MLP neurons of a small language model. Each row is named by its layer, matrix (gate and up: input weights) and neuron, and shows model dimensions 64-191. Each number is 128 + 24 x the weight over its row's rms, rounded and kept within 0 to 255. A neuron's up and down rows have the sign that makes its largest values positive.
After each neuron's rows, "fires on" lists the tokens most often at its 100 highest values on Wikipedia text that the model never trained on; "fires in" lists the words (lower case) most often at its 100 highest values on Wikipedia text that the model never trained on.

L3.gate701 [131 110 122 103 117  93 118 121 121 104 150  75 164 120 153 101 148  94 174 115 120  99  84  97 152 144 123 141 100 156 110 145 118 142 124 124 120 156 200 123 113 125 166  93 114 171 146 122 118 165 137 145 168 116 122 138 102 101 106  93 199 128 131 138  98 128  72 138 139 104 137 139 129 151 128 141 170 120  99 159 147 105 103 114  95 121 144 148 162 122 112  93 148 147 117 127 111 115 115 180 128 157 136 158 140 172 151 145 146 128 177 120 101 101 132 145 138 136 101 118 140 147  96 108 112 133 112 162]
L3.up701 [147 177 113  90 141 135 127 106 134 107 144 133 138 184 175 151 123 143 136 127 123 161 112 160 123  76 134 120 138 128  77 133 161 113 137 143  99 104  97 138 119 106 134 129 104 158 117 115 148 111 136 120 122 104 141 141 110 118 150 110  76 123 206  95 105  83 126 142 144 141 111 145  96 129 199  60 118 154 125 122 114 137 132 124 147 183 126 120 115 133 137 104 140 172  94 115 114 121 109 113 171 164 105 123 109 145 126 151 125 157 115 151 160 129 114 102 126 125 104 112 129 146 113 164 143 158 161 109]
fires on: " for", " For"
fires in: "for"

L9.gate156 [114 131  73 108  98 133 144 118 137  99 197 135 110 177  88 143 125 127 129 133 142 103 125 137 133 126 157 113 114 148 140 131 111 162 131  63  70 117 115 128 185 116 128 154 138 108  96  97 111 132 126 147 119  98  64 151 124 124 131 129 127 102 133 112 105 129 119  62 112 160 135 142 131 138 177  52 135 162 113 138 104 124 133 127 105 121 151 104 108 168 133 135 169 159 125 119  85 130 142 165 175  90 115 112 142 164 117 170 111  98 128 142 109 149 136 118 127 107 148 122 145 146 143 115 140 120 155  95]
L9.up156 [145 131 135 145 180 156  89 160 114 126 127 126 135 137 126 138 107 109 135 131 133 105 117 130  66 109 144 121 153 159 151 134 134 121 118 170 127 129 121 142 151 113 153 114  98 159 119 118 159 119 114 200 107 114 150 137 147 193 115 104 129 105 117 125 139 105 173 130 131 148 147 111 174 136 126 112 114 110 139  95  99 120 109 135 124 125 109  99 152 140 185  99 140 137 144 169 142  70 123  88 130 115 123 113 119  82 139 119  80 112 121 133  85 120  95 134 145 176 118 127  82 135 117 133  98 171 147 104]
fires on: " was", " been", " were", " also", " first", " the"
fires in: "was", "been", "were", "also", "first", "the"

L5.gate202 [119 120 113 117 117 129 138 122 105 166 131 106 109 105 114 106 130 104 137 138 122  95  90 154 110 151 154 142 140 116 170 114 158 132 158 145 114 110 140  74 111 129 122 121 118  82 146 167 127 114  95 151 152 119 130 144 160 122 129  96 154 145 122 136 115  96 151 143 114 151 130  92 120 112 136 152  73 100 135 100 116 109 107 144 158 132 121 103 123 126 103 119 112 127  75 197 159 139 103 119 140 146 147  62 120 154 171 170 131 136 113 131  97 133 124 118 127  61 127 104 115 125 121 105 147 171 161 145]
L5.up202 [162 108 162 114 148  98 112 152 141 140 113 105 106 161  96 141  97  94 114  94  87 115  85 136 117 117 117 113 121  88 119 141 130  97 101 147 116  80 148 120  91 137 183 105  99 138 152 141  96  89 116 137 143 139  84 145 138 119 123 129 121 139 109 159 135 140 149 127 110 140 156  96 145 139 130 142 133  74 106 197 138  87 113 150  93 107 120 112 132 151 124 111 145  92  90 131 161 127 164 162 102 122 163 129  91 155 146 131 127 109 125 143 153 126 148 131 110 133 146 169 151 142 119 157 110 145 174  87]
fires on: " band", " to", " with", " side", " club", " company"
fires in: "to", "band", "with", "company", "side", "club"

L4.gate419 [193 102 120 124 124 104 106 123 120 113 161 136 128 135 120 109  86 137 117 123 123 109 106 116 134 121 131 115 158 124 143 122 148 138 134 171 169 187 177 153  98 144  87 111 150 139 132 107 163 115  79 130 147 131 131 129 115 164 161 137  90 106  89 132 126 117 106 140 130 122 127 160 114 141 129 135 114 139 147 133 103 158 140  80 171 141 130 136  88 125 122 144 123 162 179 138 130 154 122 163 129 152 148  99 132 135 137 110 117 155 121 167  99 112 141 150 120  83 156 133 112 114 146 113 123 146 150 121]
L4.up419 [158  94 121 152 150 137 139 125 142  95 147 122 102 162 144 135 151 126 139 132 151 139 101 108 140  97 137 119 144 109 143 119 133 177 140 144 134 129 126 126  89 134 146  92 167 124 171 140 105 147 145 102 124 146 127 125 110 152 144  95 124 181 135 126  89  92 121 140 159 131 129 125 125  96 155 125  83 185 109 104 100 132 134 105 129 132 118 151 145 113 139 115 113 155 145 136 113 110 118  91 144 127 168  47 138 156 138 115 149 120 128 132  95 146 168 124 135 133 146 125  90  81 152 125 129 138 137 106]
fires on: " of", "ble", "d", " left", " made"
fires in: "of", "left", "made", "from", "compatible"

L3.gate504 [147 127 113 153 135 168 173 121 160 144 132 155 174 139 176 161 140 133 128 105 111 151 128 109 148 107 124 120 136  90 109 137  57  83 131 108 127 130 153 117  67 114 118 144 147 104 134 163 118 153 119  97 151 104 147 141 161 126 135 160 166 123 108 147 122 134 142 155 146 145 129 125 125 177 154 126 120  94 113 147 104  90 123 129 154  70 131 146 153 131 159 131 140 109 187 106 145 110 122 157 135 103 119 112 134 125 102  86 142 132 147 112 114 119 167 156 104 153  82 118 102  99 107 101 147 139 121 129]
L3.up504 [147 145 120 170  75 162 147 111 101 111 131 194 142 160 139 121 163 138 132 112 116 117 145 135 151 138 139 106 131 122 131 114  93 117 180 124 125 117 142 114  73 110 127 145 131  86 115 141 146 173 145 113 139  88 154 145 144 135 116 125 121 118 138 149 118 132 145 120 144 126 118 126 103 173 127 130 122 101 101 117 117 105 105 132 140  91 131 134 159 131 123 117 135 111 114  94  85 151 127 150 127  72 175 121 105 113  96 144 140 151 156 118  83  90 130 136 120 114  86 135 137  99 163 110 130 184 137 146]
fires on: " University", " museum", " Art", " art", " plant", " garden"
fires in: "university", "art", "museum"

L4.gate362 [142 156  99 173 103 135 167 136 149 156 112  87 124 150 142 170 157 132 124 112 145 135 119 137 105 145  96 138 136 100 181 111 137 153 110 142 135 143 141 115  99 131 131 131 134 142 115 122 103 124 122 180 139 161  97 129 121  89 131  92 169 130 121  97 118  95 125 117 102 140 154 103  93 125 112 106 127 145 127 114 110  99  72  95 185 140 154 126 104 117 130  86 174 129 108 133 130 159 140 162 165 132 151 157 142 114 116 182 117 112 125 155 157 125  74 117 164 117 108 126 142 117 144 123 118 117 140 164]
L4.up362 [148 156 130 172 171 123 160 112 170 162 152 123  86 172 137 141 119 135 114 130 118 110 129 120 154 151 105 151 124 144 127 109 123 150 155 143 116 161 179 121 120 150  66 113 164 150 137 152 103 133 104  78 158 124 105 109 126 128 147 127 151  98 146 143 136  98 132 112 141 163 164  99 118 120 141 100 128 148 122 147 183 121 116 138 174 100 132 145 167 167 118 143 154 152 153 159 156 134 131 120 162 165 133 120 113 137 118 191 111 106 120 147 141 121 103 130 119 122 117 160 126 104 116 161 116  93 133 120]
fires on: " the", " to", " a", " in", " by", " with"
fires in: "the", "to", "a", "by", "with"

L4.gate156 [126  76 127 123 123 133 136 143 145 151 111 123 111  96 106  89  47 117 137 127  96 105  85  87 163  71  92 121 152 121 135 134 125 158 120 101 152 101 151 149 162  95  98 114 147 125 150 142 111 111 127 139 155 127 124 129 166 151 126 129 150 127 186 108 106 134 119 102  55 103 154 105 131 156  89 121 134 147 141 145 170 161 137 101 127 118 152 126  71 134 105 152 152 160 174 116 123 160 111 114 127 163 141 121  80 119 134  96 105 119 110 118 127 138 135 116 135 120 124 143  68 176  99 117 111 128 112 152]
L4.up156 [188 131 156 152 132  98 144 108 136 104 123 123 139 112 125 138 115  89 152 135 138 109  63 136 135  87 121 105 141 127 133 135 113 113 116 128 105  97 152 155 141  99 123 166  99 139 130 144 156 127 131 115 130  90 111 120 129 158 113 148 153 106  94  92 108 116 144 166 102 179  96 136 138 112 118 152 124 154 143 127 119 134 141 113 176  83 171 146 103 126  75 135 135 133 104 116 168  69 154 100 137 187 106 129 126 108 122 129 144 128 164 102 140 104 123 118 116 161 124 157 126  96 127 129  93 164 151 128]
fires on: " under", " to", " Under", " after", " by", "To"
fires in: "under", "to", "after", "by"

L7.gate330 [111 127 154 161 105 164 161 104 139 178 110 128 102 105 145 151 147  95 150 128 141 131 132 127 128 113 136 114 140 141 171 135 129 122 104 173 173 135 119 158  93  56 156 140 140 109 126 115 144 140 119 130 143 142  71  94 144 170 141 137  69 117 108 159 111 122 123 139 142 149  87 139 121 125  97 118 114 152 169 108 120 128 137 144 115 118 149 149 123 135  73 128 123 126 131 170  87 116 126  91 164 122 134 135 146 128 102 141 154 105 181 127 144 116 111 150 137  99 122 136 111 136 142 109 120 134 136 114]
L7.up330 [141  97 181 116 122 166 161  94 146  91 101 131 106 175 114 137  97  93 143 137 164 151  99 141 146 150 150 134 138 153 113 148 157 122  83  96 140 161 130  99 150 143 130 134 141 132 129 114 115 135 115 163 154 102 157 111 169 134 158 155 163 124 134 136 125 109 119 117 171 105 107  81 151 157 142  96  95  96 120 132  90 167 157 146 122 108 133 166 167 141 136 149 131 146 114 118 117 126 131 143 152 152 121 148  60 110 123 116 111 115 127 132 142 107 138 102 151 116  88 109 125 132 100 150 131 161 150 171]
fires on: " by", " make", " to"
fires in: "by", "make", "to"

L4.gate374 [151 138 134 127 125 112 131 155 121 113 107 126 142 100  94 115 112  95 132  94 111 114  70 137  96 127 118 112 165 115 174 113 133 130 114  73 134 112 119 150 123 180 139 143  92 110 110 102  95 108  87 156 137 120 162 131 117 143  68 123  68 143 122 114 146 104 120 105 156 106 151 129 117 114 117 112 139 124 138 104 136 125 122 101 109 156 140 128 109 109 120 155 149 178 104 140 138 141 134 169 118 130 112 118 147 118 110 110 121 149 121 158 137 110 111 126 130 142 138 126 123 159 167 128 118 142  96 146]
L4.up374 [141 169 119 156 142 114 122 120 148  94 114 114  94 170 168 116 195 131 131 170 127 137 143 156 117 130 158  98  89 119 128 145 151 152 142 183 104 159 115 104 125 125 141 110 159 137 120 136 128  57 145 140 120 140 133 162 157 161 141  86 154 151 158 133  92  95 117 112 113 125 119 125 130 147 162 136  91 124 108 122 147  94 130 134 133 136  92 118 138 108 137 115 111  87 138 127 112 120 132 141 153 181 108 151 176  99 161 177 120  97 137 118 147 128 129 121 135  96 106 115 103 111 116 137 139 115 114 165]
fires on: " season", " election", " game", " batt", " finished", " Career"
fires in: "season", "election", "game", "career", "finished", "battalions"

L5.gate501 [174 130 108 134 129 118 164 130 121 121 148  74  99 123 137 111 144 150 141 149 124 142  94 145 129  98 151 119 149 104 103 115  85 145 128  87 120 142 123 189 115 145 116 126 164 124 140 110 129 182 137 101 129 120 174 151 131 142  88 146 140 159 150 118 111 154 134 141 159  98 177 127 144 179 154 103 126 130  84 107 123 118 125 146 114 120 140 131  92 127 121 121 147 127 130 152 104 134 116 139 149 177 151 124 102 173 125  77 116 119 138  91 144 139 102 151 140 100 126 131 130 158 152 132 120 150  99 105]
L5.up501 [152 127 142 159 166 114 174 123 118 141 159 110 112 118 131 112 170 132 117 126 139 112 120 111 135 122 133 130 120 130 109 165 108 189 132 129  93 133  96 182 136 143 112 143  98 102 112  84 113 160 108 159 138 159  93 120  97 154 124  96 182 135 157 128 104 120 149 147 116 116 120 129 149 160 143 150 146 167 129 173 134 107 155  97  91 123 158 124 176 132 150 128 166 126 141 124 121 178 114 108 136 136 156 128  77 193 133 111 118 142  99 102 165  99 123 136  95 114 113 155 146 123 154 134  98 129 122 123]
fires on: "History", " graph", " career", " tour", " History"
fires in: "history", "career", "tour", "graphs", "league", "year"

L3.gate647 [ 80  94 163 128 133 127  63 152 131 133 139 122 118 159 140 138  89 176 119  94 120 179 124 106 105 131 124 119 103 141 112  94 102  97  83 145 133 148  85 126 146 127 155 120 119 177 159  64 139 105 100 131 134 130 119 135 125  91 131 143 168 141 135 150 139 110 130 146 122 107  88 137  88 167 105 134 101 106 103 145 150 151 139  97 129 139 146 131 123 114 114 136 112 106  96 112 126 115 167 161 157 146 120 118 114 131 131 150 120 143 129 189  89 138 120 121 157 106 126 157 117 123  95 109 119  94 116 118]
L3.up647 [ 74  91 112 140 123 123 100 118 109 153 144 165 165 110 118 151 141 131  91 119 145 104  98 142 131 122 157 119 117 145  89 132 125  89 162 128  79 119 147 159 141 175 114 127 150 153 125 119  90 147 135 129 128 117 132 149 111 123 136 147  88 120 158 205 135  95 110 174 136 175 160 100 142 132  88 122 110 133 129  94 122 106 133 115 117 140  84  76 130 138 125 134 137  74  72 106 135 117 120 143 129 119 113 149 153 135 111 155 109 132 136 120 174 127 142 106 114 122 173  98 186 117 105 150 138 115 114 141]
fires on: " it", " It", " she", " currently", " relatively", " himself"
fires in: "it", "she", "currently", "relatively", "himself"

L5.gate678 [141 146 125 122 136 133 112 128 152 104 149 154 142 128 149 104  68 155 140 152 162 143  93 154 151 110 133 108 193 131 117 132 134 180 113 100 141  92 124 199 128 156 132 121 155 160 129 125 118 132  94 122 151 111 165 140 166 168 149 143  92 158 201 161 137 120 178 156 137 103 120 135 129 124 182 110 135 138 159 138 116 138 133 128 144 136 118  89 114 162 111 119 121 136 167  86 108 122 135  87 155 145 100 137 100 107 107 134 114 131  96 118 148 120 145 122 144 115 138 112 119 106 186 129 127 138 126 135]
L5.up678 [147 133 108 138 145 118 139 144 122 107 121 129 118 139 147 105 160 130 118 147 134 120 113 119 128 127 127 113 146  84 119 158 121 123 140  97  86 127 171 114 132 104 122 135 152 131 160 152  99 136  90  80  73 116  97 142 168 105 115  81  36 140 111 158 129 126  94 134 137 141 128 129 110 160 146 152 150  91 169 173 116 109 146 139 122 123 123 156 155 172 192 106 135 161  92 128 114  78 148 139 134 118 128 138 142 125 103 125 125 111 130 104 122 146  90 182  82 105 128 135  96 146 143 127 148 116 131  85]
fires on: " of", " born", " Released", " held"
fires in: "of", "born", "released", "held"

L3.gate326 [104 114 112 113  89 122 169  87 143 135 104 108 114  89 127 130 160 136 136 137 105 111 119 131 121 115 123 158 149 118 112 102 138 170 142  99 109 112  91 167 118 151 118 130 122  69 119 117 129  90 139 113  69 142 123 131 120  77 128 158 104 123 131 131 165 164 130 119 178 116 103 132 127 136 129 107 123 125 179 150 118 145 140 106 151  79  89 162 136 118 134 138 166 106 146 144 127 122 157 125 101  79  74 117  92 132 122 114 161 157 162 113 162 122 153 128 149 115 128 163 113  75 130 113 128 124 138 116]
L3.up326 [128 130 125 119 111 148 164 112 148 119  87 114 152  98 114 115 124 141 107 139 139 118 133 178 137 130 136 165 138 114 123 122 168 142 118 138 133 153 128 160 129 147 100 123 137 132 119 145 145 144  96 112 102 140 132 155 143  80 146 112 119  86 132 130 170 112  79 116 151 104 107 149 120 155  76  83 145 119 103 133 136 142 113 119 132 112  76 112 124 126 135 125 103 155 153 121  93  95 138 137 127 105 131 114 127 164 161 118 150 152 113 108 176 128 115  96 139 154 149 168 106 175 132 118 161 131 152 137]
fires on: " by", " with", "rib", "ae", " dec"
fires in: "by", "with"

L3.gate106 [154  95 141  96 121 142 139  93 141 120 113 116 142 138 110 158  98 110 134 113 142 168 121  86 160  80 130 108 119  94 134 115  78 122 142 153  94 134 131  84 135 127  93 119 125  85 160 105 126 129 119 152 101 168 139 125  76 152 108 160 166 136 115 113 147 115 119 125 151 118 153 125 120 143 146 130 161 146 147 178 136 112 135 118 122 136 137 144 137 138 113 144 147 109 123 136 134 142  99 140 187 120 145 120  99 104  99 169 121 135 142 130 118 115 115 105 134  92 162 100 117 134 112 149  91 140 154  98]
L3.up106 [111 114 192 119 127  70 167 100 107 131 113 123 115 119 128 122 111 120 131 143 119 113 146  76 112 119 141 100 132 128  95 181  79 133 113 140 137 124 130 127  97 117 151 114 102 101 140 142 168 154 113 127 128 111  95 129 118 143 121 162 125 125 131 104 204 148 105 177 132 149 164  82 148 149 120  91 124 176 157 119 121 149 149 147 149 119 154 134 151 133 108  99 139 112 116 119 114 115 137 114 159 143 151  65 109 120 130 141 148 139 137 162 110 126 171 136 132 120 108 109 132 131 143 153 102 140 147  98]
fires on: " been", " be", " being", " were"
fires in: "been", "be", "being", "were"

L9.gate647 [115 159 143 148 167 160 125  94 143 118 142 135 157 166 118 135 171 111 117  84 156 115  94 106 105 150 142 124 135 130 106 135  94  86 124 106 105 136 128 156 162  95 155 169  94  90 161 137 131 146 103 138 118 107 144 133  74 129 108  98 138 132  99 144 123  93 110 121 104 108 150 124  97 128  95  97  98 121 122 146 100 129 135 133 164 108 157  54 100  98 133 123 116 133 130 124 122 148 134 129  98 115 143 110 155 170 106  87 110 108 127 132 103 112 151 135 146 115 135 100 107 114 187 126 117 140  84  97]
L9.up647 [179 118 132 180 154  88 117 149 103 123 127 120 151 103  90 108 126 131 144 150 165 119 128 127  64 167 128 134 102  98 107 163 141 114 133 143 178 113 114  74 114 149 157 142 153 147 156 141 144 120 170 104 155 108 152 163 118 104 136 139 116 116 119 136 111 118 127 145 117 159 121 156 156 111 117 120 124 106  99 165 133 116 125 120 100  97  98 102 103 163 175 165 106 118 126 160  86 140 149 137 136 130 125 158 119 129 106 133 158 140 127 120 111 169 154 142 128 109 138 122 106 110 127 129 128 123 161 142]
fires on: " a", " the", " his", " their"
fires in: "a", "the", "his", "their"

L7.gate175 [136 147  87 126 129  68 132 111 126 139 122  87 163 109 141 112 160 151 136 164  75 152 168 120 100 114 121 123 100 120  86  94  96 103 151 140 128 154 140 150 138 105 121 165 128 120  95 122 143  96 128 118 139 102 152 135 132 154 146 127 174 146 127 129  69 153 100 144 159  47 135 153 142 130 116 139 148 130 178 138 159 122 152 127 174 121 130 142 123 138 136 151 109 127 108 140 114 129 120 135 123 147 142 122 127 112 103 125 142 127 101 123  88 126 100 145 116 104 105 157 129 130 117 129 179 115  82 150]
L7.up175 [ 96 138 127 131 116 127 117 103 148 119  99 149 128 142 110  66 127 119 125 131 133 172 129 132 122 110 129 100 108 163  90 136 140 106 135 122  92 153 145  96 134 115 127 129 113  85 130 160  60 142 147 142 128  70 184 116 136 128 127 122  92  95 128 144  76 138 108 112 115 139 126 104 131  73  65 132 156 117 102 129 124 133 132 109 130 161 156  89 148 176 162 183 126 123 101 132 117 104 149 100 115 130 123  84 185  76 109 121 129 119 127 147 122 142 150 138 144 138 127 125 144 135 101 114 134 156 129 148]
fires on: " a", " his", "s", " its", " with", " of"
fires in: "a", "his", "s", "its", "with", "of"

L4.gate340 [126 102 134 153 147 147 101 160 132 133 142 105 129  88 127 123 151  94 128 141 139 119 101 133 113 175 112 114 122 134 115 141 149  65 160 143 146  76 139 193 104  85 110 113 117 131  99 176 100 136 118 102 151 110 149 124 117 138 111 140 127 114 107  81 102 125 115 154 139 176 157  99 105 130 131 121 103 149 101 120 135 123  85 126 134 101 158 105 187 136 109 108 132 104  95 169 139 127 143 108 159 138 109 124 118 135 129 110 120 113 145 167 117  99 159 138 114 134 102 142 102 168 132 130 140  98  91 119]
L4.up340 [112 124 106 111 129 170  90 169 173 162 132 147 131 130 179 167 148 173 133  76 125 110  89 148 110 164  99 151 135 155 128  88 149  91 164 172 146 109 135 179  94 172 114 124 109 117 147 142 139  89 128 128 142 114 153 137 128 138 105 122 131 112 168 133 169 121 129 144 140 141 159 100 150 133 160  68 119 150 145 103 146 122 116 140 135 185 123 114 158 122  94 127 130 102 112 130 108 140 159 143 130 148 154 110  96 127 135 128 110 123 159 145 148 122 134 153 131 126 137 137  99 172 119  79 150 125 133  79]
fires on: " to", " by", " with", " over", " between"
fires in: "to", "by", "with", "over", "between"

L4.gate184 [132 153 150 145 131 111 151  57  68 161 135 143 170 199 140 111 132 113 121 171 157 169 107 133  89 162 120  82 149 140 128  78 138 126 161 129 145 107  93 147 121 140 152 126 153 117 154  90 110 143 112 118 153 151 132 126 144 116 146 113 124 120 104 139 126 101 178 162 136 136 111 129 133 177 140 135 172 166 151  91 120 139  92 111 162 137 105 101 146 137  94  97 128 142 142 103 135 123  94 114 151 137 168 136 132  92 125  87  89 145 113 134 115 126 155 104 136 135 139 113 124 129 138 120  81 182 127 144]
L4.up184 [125 179 145 120 161 141 117 122 113 133 132 124 118 157 164 116 150 145 151 118 111 126 154 174 155 133 105 113 119 134  95 113 153  84  99 157 113 156 117  86 121 123 140 149  94 172 177 135 112 130 111 113 139 156 149 156 117 171 160 155 122 117 143  89 150 150 107 115 138 131 113 114 119 138  62  80 140 123 149 129 137 120 125 101 122 169 130 114 107 125 151 112 111 115 122 124 139  94 132 121  94 135 118 118 150 128 134 138 173 111 129  95 152 154 112 127  65 141 143 128 137 120 145 143 100 153 145 121]
fires on: " he", " she", " He", "He", " She", " reg"
fires in: "he", "she"

L4.gate555 [159 133  78 109 153 166 128 148 134 143 156  85 141 153 149 154 124 148 150 103 141 104 122 102 123 140  92 132 126 166 126  94 138 134  96 148 190  97 139 205 110 114 130 133 116 118  99 118 106 148 167 114 151 136 184 128 102 130 124 147  95 122 145 106 131 114 115 101 128 130 131 122 136 124 119 149 122 107  59 110 160 143 164 100  95 139 135  98 117 137 112 133 155 156 177 112 114 137 171 114 166 130 143  98  90 149 113 137 114 169 172 122 114 135 116 134 153 123 162 120 114 136 174 104 116 137 155 126]
L4.up555 [142  77 127 126 159 128 121 134 102 132 122 138 146 111 121 103 107 135 129 139 100 115 126 131 125 169 140 173 149 132  96  63  90 132 120 124 122 122 168 131 132 137 102 132 117 140 100 115 149 140 128 141 182 105 157 170  68  69 126 107 153  81 103 119 173  83 102 145 136 127 111 154 137 115 122 184 140 137 136 132  79 148 192 122  76 106 114 107 139 164 119 168 113 140 152 139 107 139 142 128 195 138 105 113 127 136 127 112 156 149 132 138  80 150 111 132 126 115 117 136 184 125 124  80 126 116 156 137]
fires on: " or", "one", "os", "din", " and"
fires in: "or", "and", "component", "components", "trading"

L4.gate361 [146 108  75 135 117 131 103 129 145 145 122  90 134 123 140 104 140  91 123 149 120 132 140 110 119 121 137 135 133 148 137  94 122 100 133 117 123 134 104 137 107 102 144 124 138 134 131 111 145  85 139 128 122 128  72 134 114 128 138 149 155 149 103 136 143  91 144 132  89 120 117 128 130 179 147 130 109 112 141 126 166 133 111 102  98 102 126 141 152 136 100 125 130 112 102 146 116 118 111 150 185 165 136 116 125 137  90 111 134 138 123 102 151 134  86  97 150 158 138 138 118 139  95 140 126 158 132 117]
L4.up361 [124 133 103 129 126 137 138 132 127 142 110  87 149 103 166  97 143 145 156 126 119 112 142 120 154 106 142 123 114 106 108 134 120 137 123 117  98 123 120 171 130 107 134 155 147 155 123  81 123 103 114 139  93  91  88 129  98 131 120 123 142 181 146 165 156 103 112  93  85 117 157 116 106 142 122 105 130 150 129 140 141 152 163 114 151 157  88 137 123 133 104 162  92 151 114 129 134 128  72 130 143 140 159 120 146 158 141 146 108 126 132 149 167 158 115 103 140  82 182 178  97 152 163 118  86 101 131  87]
fires on: " for", "t", " under", "der"
fires in: "for", "under", "district", "constituency"

L4.gate28 [141 115 136  81 112 176  89 133 112 107 109 112 111 148 141 104 140 179 143 134 168 136 119 138 119  89 154 140  93 136 104  82 108 157 134 140 100  90 129 138 111 129 140 174 102 138 112 117  92  89 149 175 125 150 120 167 119  80 106  99 134 202 131 108 122 110 140 173 112 131 112 137 140 119  81 161 100 139 164 148  90 176 142 125 104 135 106 115 135 157 121  97 152 102 114 136  82 168 155 152 148 174 128  94 117 143 140 179 111 125 142 138 132 138  89 137 129 130 140 118 136 107 154 121 109 103 130 135]
L4.up28 [114 103 141 114 128 126 151 167  77 136 117 117 107 115 127 114 132 134 170 110  67 162 120 152  91 152 158  98 119  98 139 158 152 144 104 128  96 156 119 136 127 152 122 174 101 125 143 108 136 135  83 112 122 135 135 115 142 137 144 128 149 138 147 150 155 108 112 149 114 113 140  93 100 136 127 165 115 126 127 134  97 157 141 101  98  95 171 153  96 146 131 114 139 135 111 120  86 160 117 135 144 132 102 105 111 155 125 177 139 160 121 138 135  87 137 126  92 131 142 157 162 111 135 135 121 138 122 114]
fires on: " then", " also", " now", " later", " so", " turn"
fires in: "then", "later", "also", "now", "so", "he"

L3.gate527 [128 125 121  98 159 128 152 130 118 144 150  90 123 127  85 134 109  97 142 103 116 115 109 145 132  75 159 126 111 159 133 162 135  97 110 110 126 130 103 155 105 130 153 158 117 177 136 136  97  77 147 153  89 121 113 191 136 123 127 119 172 111 178 136 162 137 144 127 109 114 113 144 153 150 125 126 125 150 127 113 146 122 124 127 136 126 106 113  98 145 147 179 151  53  71 158 118  96 127  98 134 128 118 153 124 162 125 127  97 109 135 155 196 119 131 111 167 166 127 135 172  89  97 157 138 132 122 149]
L3.up527 [167 124 132 122 133 132 121 144 172 151 172  86 136 119 136 145 130 119  79 104 110 140 124 136 147 114 123 146 118 145 105 126 132 135 138  68 115 118 146 148 108  87 167 168 112 128 133 139 127  72 131 145  28 142 100 156 130 127 103  87 105 118 120 142 121 149 156 106 114 131  89 161 169  98 110 143 114 130 149 129 123 124 103 133 116  99 119 104  99 152 181 153 143 103 115 154 121 105 129  98 109 132 148 155 117 125  92 121 119 129 141 127 155 133 136 157 149 138 114 160 136 120 126 136 131 150 100 139]
fires on: " after", " under", " before", " After", " Jr", " since"
fires in: "after", "under", "before", "jr", "since"

L3.gate289 [129 164 128  98 111 117 112 172 129 107 115 115 126  94 104 125 102 139 121 169 133 134 129 116 132 148 147 149 107 111 177 144 116 145 150 116 133 111 139 174 131 149 135 131 128 143 101 119  96 138 144 130 132 129 163 104 126 142 170  81 130 131 168 102 126  99 144 112 140 137 136 140 108 131 152 120 133 104  96 119 136 156 114 128 126 141 166  70 139  74 142 124  64 149 151  96 117 122 139 113 128 121  88 126 154 113  89 143 109 162 111  93 114 124 130 120 189  83 113 110  98 114 145 160  92 133 134 120]
L3.up289 [119 130 161 102 139 149 108 143  90 115 111 100 138 102 123 127  85 125 122 118 141 146 154 136 171 134  90 119 133 147 119 141 146 119 107 129 128  98 153 137 114 146 155 222 104 118 111 122 106 140 140 130 130 179 150 142 168 136 160 139 135 117 135 124 132 131 177 130 168 151 100 116 121  81 138 114 127 129  84 101 156 164 138 105 133 133  91 120 112  89 174 133 130 116 128 142  90 107 141 149  99 121 130 141 128 139 132 130 125 161 149 174 127 163 118 139  95 134 132 132 122 153 143 121 132 133 150 105]
fires on: " life", " year", " career", " se", " elect"
fires in: "life", "year", "career", "university", "father"